Part of a small language model's weights.
Architecture: RMSNorm before each block, rotary positions, no biases in attention or MLP, untied embeddings.
Training: a variant of Muon for these matrices, 903M tokens.
MLP neurons of a small language model. Each row is named by its layer, matrix (down: output weights) and neuron, and shows model dimensions 240-303. Each number is 200 + 20 x the weight over its row's rms, rounded and kept within 0 to 999. A neuron's up and down rows have the sign that makes its largest values positive.
After each neuron's rows, "raises" lists the tokens whose logits its output raises most directly, leaving later layers aside.

L5.down1335,211,147,211,199,204,230,193,200,204,192,181,196,190,191,220,196,247,178,194,189,179,216,202,190,227,198,212,222,229,216,188,203,229,242,179,185,194,197,165,212,195,179,203,197,227,217,184,211,214,204,186,226,214,191,160,184,188,233,181,168,205,191,214,213
raises: "pha", "ph", "graphic", "matic", "lution"

L3.down165,180,211,186,199,193,180,217,228,200,191,171,199,203,210,202,199,203,190,147,188,190,179,205,188,182,154,196,209,248,182,178,220,201,180,216,194,182,203,182,211,196,185,203,222,214,196,211,220,173,208,220,193,191,210,222,168,201,194,198,228,235,199,196,203
raises: "t", "ty", "ta", "ible", "ti"

L3.down1785,196,190,244,182,172,181,178,217,207,212,190,201,210,228,227,224,138,204,179,192,176,236,177,180,215,190,237,210,204,179,192,209,215,235,225,228,218,239,220,211,197,168,229,211,197,216,223,175,224,186,206,175,178,223,191,178,189,209,214,235,208,187,183,242
raises: "ur", "ute", "ut", "vent", "eu"

L5.down308,200,215,227,178,215,148,186,177,212,192,186,195,175,216,179,164,201,200,191,204,188,195,193,209,217,205,164,204,247,194,214,207,188,192,187,214,193,159,211,221,196,208,225,191,202,197,172,172,188,184,176,171,182,191,195,177,226,215,220,190,169,170,193,207
raises: "stream", "ping", "med", "ming", "page"

L3.down11,188,211,199,205,230,212,212,219,213,238,204,189,219,183,197,192,218,180,191,239,206,203,182,189,227,180,224,235,203,211,189,206,221,232,120,162,194,204,169,232,222,159,238,156,225,217,216,236,179,223,190,197,212,205,188,205,190,189,187,204,209,208,196,202
raises: "ine", "PR", " present", "ature", "ines"

L5.down831,180,212,245,187,222,213,222,208,200,223,178,210,200,200,208,161,181,166,192,153,211,169,189,190,200,201,204,185,205,199,203,177,200,192,172,160,215,194,219,208,221,195,181,188,207,176,238,185,194,200,175,183,170,210,192,204,187,207,180,201,194,241,178,187
raises: " name", " area", " program", " same", " event"

L5.down240,213,212,205,256,195,188,159,185,174,203,199,199,202,191,204,206,198,208,172,201,182,208,222,194,202,201,203,202,203,210,201,202,213,211,219,243,184,228,206,226,191,195,227,226,217,204,191,210,199,198,234,195,216,211,179,223,194,209,220,228,211,210,165,234
raises: "aged", "age", "aging", "if", "ification"

L3.down78,193,169,208,196,201,214,238,206,209,217,234,207,219,222,193,202,219,203,209,205,192,199,174,187,225,203,167,194,222,211,179,205,208,214,196,191,231,194,205,159,204,172,246,233,213,219,179,198,215,194,159,198,197,157,195,234,181,213,158,185,192,187,174,210
raises: "rea", "rid", "ears", "less", "range"

L5.down1340,192,196,199,181,220,192,237,222,219,194,213,184,180,178,169,227,173,203,195,208,227,214,215,183,179,213,229,225,240,235,180,195,221,176,168,188,199,208,231,212,210,214,217,157,223,202,180,204,187,176,184,200,191,232,195,203,237,231,190,205,222,220,240,240
raises: "ative", "mat", "ator", "ma", "ature"

L3.down903,200,195,190,224,160,211,208,221,197,199,168,210,183,213,196,183,186,205,187,213,208,202,171,192,205,211,202,204,219,171,187,193,224,183,230,230,163,178,191,191,199,205,212,228,212,183,186,254,224,169,178,187,198,192,222,172,210,213,198,194,231,196,197,176
raises: "n", "lum", "ll", "ng", "ne"

L3.down1508,191,222,213,183,194,220,181,178,203,247,172,209,187,204,181,217,201,170,206,221,254,218,208,170,220,199,166,170,223,214,186,213,143,219,172,183,213,214,177,226,214,190,193,226,214,212,213,198,153,214,194,194,195,200,199,235,173,203,203,209,223,209,226,174
raises: "nd", "ll", "tt", "nt", "iro"

L5.down1204,225,192,187,244,197,180,219,194,212,198,221,204,207,145,168,164,226,188,189,196,197,187,186,170,240,220,216,160,197,178,160,191,202,158,207,163,193,205,199,198,248,187,210,198,172,176,201,205,181,188,202,207,182,229,222,200,197,191,219,191,197,218,200,199
raises: "pass", "cen", "und", "ch", "ome"